Weights of a small transformer language model.
Training: a variant of Muon for these matrices, 359M tokens, 5298 steps.
MLP neurons of a small language model. Each row is named by its layer, matrix (down: output weights) and neuron, and shows model dimensions 160-319. Each number is 128 + 32 x the weight over its row's rms, rounded and kept within 0 to 255. Numbers have three digits each. A neuron's up and down rows have the sign that makes its largest values positive.
A block is one neuron, or neurons of one layer that tend to fire together. After each block is what it responds to, as a language model described it from the Wikipedia text at the highest values.

L3.down275:118136134157138138087133104121183103153146154134090105140151095112152110105115125064142140124153138070107150110094112114104165128144143160140091061084038091118110175178099140167095140105104123135137072105099168141169153136160176090188091092140134098128102183111159108125128139085176128106099134140109149100098104181141102169062151125133089092098165103092127122128144112100067139085181133127172141139109133147115135133105085113157147158112123110174172107125085139134118098155135113
L3.down331:112143202177140163177117120063094139174107160117180169056120125165107076101117126112153178127147078170148158127175110114131165132076077143137134099084127108157139140182102084160145112182075124165107128137141124122140173129091072146160130113078138082139154149159083104142103129167140117077078129109171119128175125174104127159170138133136122148166146117202157081144154120077105144102150111108110052114151176077077146123140087185114039115137078155130153163135083131086175159146140203
L3.down468:147107141127186183121110060149115191067161117105109129152121138091135132194119132165158110127186147111106153145140095070139083158105096130102125106138117155155151091105104119124140195217123113098151186179122132104074072130154159177129145079071048107119121148101147171131148109181153126085101118144136148114101101147147146100160140111080137116106184124165150159137149140144161162091116089074112123082108091029099146127138103149100067145083154155165099142128099141134110089080115112
L3.down560:126212133114099130161119121113124122160123077115156143115155154137123212139111168063089133106123169106122121115078152197081150133169100177125167131059169135140168127108092117153167111125123120148149214120114135116092103148138174109165179097135161151124108162115071109060148139093156077159076144075168106114140139064089100114143086130100114133090105127135169128118144155112159135121130087146154174164127116075118116091121164112175109181101155095118145087202115086101115090084137126
Description: Mostly verbs and nouns of holding or occupying a place or office, such as held (a post, a hearing), post, based, courtship; plus scattered word pieces.

L9.down306:141152087173078069128179106138068163133133167173155110108125113141162139114137102122141078159103107153185137084137170105074138153124191062130070108111108104203180121121117163132168120146128125115173044108112130130146160148106154117145205039128167127134105124139091119074146062125140110125111126165160062130118151112126121108149166146170101090093150130136079107144181110097069091066079119117138187169076143087111114131137146129155133130057110107112124073115131176128126118077114159
Description: Closing == or === markup of Wikipedia section headings (Television, Personal life, Notable people), and line breaks ending paragraphs.

L3.down135:156168124131079156142135108138158123119100177168172137172070078099124212111100105198111055070157120189129119093103168068113169101167134111150074098131188206105121161088181142116123160176084088113183078092125129129135143118154103108136136130153115152166070149095141092131145146132129115121094119132126083114134147195139134133126116135074129106121153075121131097128148095199068073177151119088104171096143120199072122142121136102134152206157156088075168153144147184149116081050144125
L3.down202:122180170053129118140130175162165092121170178117061105109111072119127142125125144157121116135177112181159139078134167154147114112115155089097103178071105119094121193146198129162123189183152154111107081143125103138106136094106160122140145138124132108133172128083123163042105037135119158123166192085110149078142117161219127127092082127139083116154094092123108105133132205082083136089124116160124105037100128125139140102125142112142180150123108153131149078189082181121111143166152109
L3.down336:124146137117100084142151120196112134082090135163095129121136087071152120093134160109167097119132085157137135105126149125120139125143255128158160175073161115171129150149156135147066169178172168097176068112122118164118154110193110117175135114125174117099157145129136109103076112039130201130139178136136107107154104120222133112164118143119093075162134145162139120138148141155120143136127160143107140070095125110143115142112122106165099104150118127095118130115115188146147140132134114
L3.down580:161131177115103117075125155079120133165131124148081152128095120086102118154094120079170207172155101134141156136098119100133103100110100124155146146128075140082202127111157108160145141176118126066062186101141112164045149141149073224114131126119117154110121187056166128082145138155099144100143150216106096119144148140176096151114140109126151137147130143118117122152114153089117183150115090152119162121087112093151058178174171091167096122097156158168152154108113146164178151193127110
Description: Closing == or === markers that end Wikipedia section headings such as ==Personal life==, ===Reception===, ==History==, usually right before a line break.

L12.down214:161087150138123097152120138140120153111180132122127110078151170109131131164146104095168087134112110135138150128059180140082165121180000113151115139181133128146148131128090139139136122139110143154170255104117107167092099108114108000141165119122079157087154107115122074152147102102174108140144116137213123107164145208113174112060117149165139126096165111106117105091131152092100107154088147147092130095105144075186051165080081141110124115108155152148109098120094095125110166123128121
L12.down323:120096147102121155195110127126165095127116119179156103123113153137145116086175096050097160136097129107145154111184119129160082126107000111112152199139096110094139125149119171136101089124143119114169151149154107114086054120161176113142102127121084175132122115113131175168109185147139155195123070061121173138150093136175104152140176120103112185162068087138185152209132183095128154116115125156126098179158141156111080099145161101100091128128132152171101071125122099144128106087158128
L12.down458:140040137111137130209150085148098099137130102123213103081175096090163092174154160116170124147099159106096136080117152107180143126174155165141117172103163100172180103143139129122103177183107094135108146104098159137171137092150145135143160129130171163072155095133150095148174130121125142114082124096092118156148144191109068145160142178163123158218127086124125144129163103129148133116057150132106112070135180119139099132152102111127125124169129184157127041080169146156193168120151149
L12.down481:181125159171163097179124151154145094148183092105139090109140135142148087169101138117137147105177104157159103156135097128060089117182078118118116148134087077099064152113145095177104102182143116096189206144016168116099160178105164151138177141129161119110182097135146113083115130100152098128096127113115071165191108161123110153113127143092076097118131114068097101092109168156135087098147150137129111150102108119101153167164067128138137142131119160085080102139135105133120128059116114
Description: Closing == or === of Wikipedia section headings (History, Filmography, Television) and line breaks ending paragraphs; weakly, nouns like intake, collection, holdings.

L9.down467:072125115157102125170079090182136154194109102096081123071162098111163135132128100134078173067190161126116106143125136143132176125142167144127085122098138100060163150110091054135142168109130158146119128109159173098124102136141175169174136078098129149108112078124214111142130122096169181080125172153147176148085089149134133144116131181126174170127168086094120138115196148121122161114156169128179117107122063113191131165087137167107115127133140183115158139120072100126115157131147120
Description: Mostly the preposition "at" introducing a venue, event, age or point, e.g. held at the Lee Theatre, debut at the age; weaker on "was", "to", "from", "during".

L9.down541:131089102154132113148124041177119110130117124138166050050101091117090156143138117129131076143067135153093182146126135093171149135090138121128079120128153158116132124099128116122116082121108184153107090150130155129140172100118151156090158114137178148138077078126113142137104080206155051115154168101110070123112130105153140087100137097151162140083142117116109139071147123140117145068056182121118085152132126119100110101074143155152128174092122147106117078117113166156129129144119117
Description: Words completing stock labels in infoboxes, tables and section headings, such as Box office, NRHP reference No., Critical reception, approval rating.

L9.down221:232112186195130118096101109152077120149102049158115150108153155122148119094107141134057104136102124058113115155163126159138079169135116114147161132166108156129153117126088123082156101164140156097142072151123129154121133100143125093118066077100145119139118162104109139103123062101108089144159074176111101074102105144167122056089151079094161150177103127151133181143099075161133138140150105139117140068123090127126133136106068137117140121084160122084165119138076122147099072079168120
Description: Prepositions and modifiers right before a date or period, like on March 11, late 19th century, in the first half of.

L3.down72:097101120114116104105151093184162150120117136113079154195129143136158103118165093096080116132195174134098130149114126106091108126148211138148104207130166056119136135098142166148126126120164154112078162115175115034143169135078144093155150120122096082100123101094128194151146089123164115102119184072154105149146125130120154108118105179078058069139194186139141099086151138096214166115115071091108106148083071135200128136126113150100121098137122117146144099110166099108152131115119131
L3.down76:099119151118175152179090091120184143114096072108184129091070117137180120100120081150143157140133203149115144185126168091130164149124202103126134155124083141123149138111200178152199180139115161173153176139062132158091101149095099091082114077119128135110118143128128104121146094169170088144105194153132167143076179138149148128103166142141097088090125128165124173139166134146159145113092154099188119146118134115138105085067173134122109136186075101104103117164116155108086122089131124
L3.down140:152122133139180189110092073171115178113144076102159122127054107140168079145063138072163089119110145135184120114044107200134153117070177145091173088152189137108120123175142132119110116178111157103119073155090169108161136124125103087139135157108136137107071150139106140126110130116164115121203148145100112095113191097157159106104147070139081122110114189127127146168084102159185106120149089106160067107133191171211125165124167123132111084163129109149166133121110063140138178121155136
L3.down216:113092119108137155131108091147088152090137139126156176191158116168158144104115114135107119141181135138102102116166120176114126156126211121079134142165126118155083081116089147081118126126052152134175087082130132116133061074114202206110127176156099141123125214085073134084116133116122147139117087138119105164104126152147150169079131087123154107132080178120135168131006136178112107111121185121110110111132122112134162087195131085110114141097121150135134170119116127144130116132108102
Description: Time-period modifiers before dates or eras, such as late 2016, early 1980s, mid-1990s, plus first word-pieces of names in lists (Je, Ra, Rio).

L12.down88:120119098141089131151128152152127164156106144120170137079093090167163129097116121119090144150109127134116135069131094121108148144070000157110136110123153088103105134097120104154153116141121080095164255141149133180130138112102108000149093174154149087159123113126126073119135145130108113109149108138107141139145113110132082154201136110135072192148169092169082094122122136140141110122164148159115090081146102175125221094118102191161150052120161148127139112151087147121141118103136183
L12.down92:125096189142120147149120146119060117153189126128140155069147176147147133138110144102117180102165126082166115117076118105053133079132016161146125111101078115109091151183148094103127098107147103118140255067062160117096117158087111056116097136111124142181127124236095116098093117091147139165143130067102194149176080161159141175129165156114204124136150146175146138164130111106146149097137154140117121131140118183118168070144097142094084089116163124155176128147126130062099165096155133
L12.down231:120185071189100124167120097146112127121162094133147139135082148136119118123120137091130167169120176115121163135123147167099150099171000142104151112118159118104129115134174130152162100099182111164097233189160127170103063108071158000166125166068198128143103182042156125146115160117147156148094116153122156176098122092135161098131149095108116129150098169083165133142164097169142128122133135146164085181150095102124170098144139125103043075047108140121132169143134154122168085159135127
L12.down398:126145132150144159149099136180106131148165125142122118094140163131104117141122146130085098126156184144116086109099093115142144138111000165121123107112108170137105190145117095121110131115126116073052255103129147129149062140101144065107100133108097156086100061088118132134112108151124039164109118113078122135132114125098152122133207160067131133150147122143117174157088132149125113132115183120141157131089182130124140126093143152129116097130145105168063138168125104165167156139122110
Description: Closing == or === markers of Wikipedia section headings such as Personal life or Notable people, plus line breaks after a paragraph's final sentence.

L12.down242:115133128144168154166126164154075081106077125110194141044106097090104136135066083116149148164112102111171156139156121113158107105138188126128132097138200155122068161165129110121066119091148186060152112135051123122110161152143187153122120145140140145142153174175133113174103123147094109124150143080149194117167142162093076084123158136147165092105158199186121113098103155143123111136127113124067154100175095143176145037154094100161177088187142153123152176065112143144145081121164125
L12.down258:139189150077123131130150077136096100104124127089151002103110187155105080116101103101111110072182170116124147141129165107151161136121166097174154161089148116123104095143126126058137124092152123116103152160088141152116114138149170188140167106188084113086081164084141120077155130123122155089135139111156122085165071115101154136084147114166130139112165125176154153169129103084113086139080162170134145156118086211073095068159150135180103133146093145127118103086158128132080130136132124
L12.down441:151102173136119106178139088170177128149142094135097142083100149154051120073175107158136155108127133164109146085112143155119086094139051107130107057170067122159125148139158119112126111117195141096068161125094148110081107153131120231155179179123085142103181166147153121148142108140077115121143130134174120171094109138141085121121229119100134133122197151203145143105118208149122113145118151141146105151096058162082132074108078133118153152115105109123120123169121162120190130139126160
L12.down497:164167053141161201083164145140170140102110157107101175132146152113130145152112159161125153151096127150112087116128101123145118098084156111144101118138089136167116139075107138103088101084126134085116131161117126158155113121141156188143098142151135121106067119193111150160127085103123120088110106119143068144122115101189110125100095103190128151089126118141175198114092114078141098098081139131085144139062106107105165155103106137125130145147093143194117126100105105172089123154127114
Description: Month names and day numbers inside full dates, plus "As of" and "early", just before a year, e.g. April 16, 2013; 5 September 1931.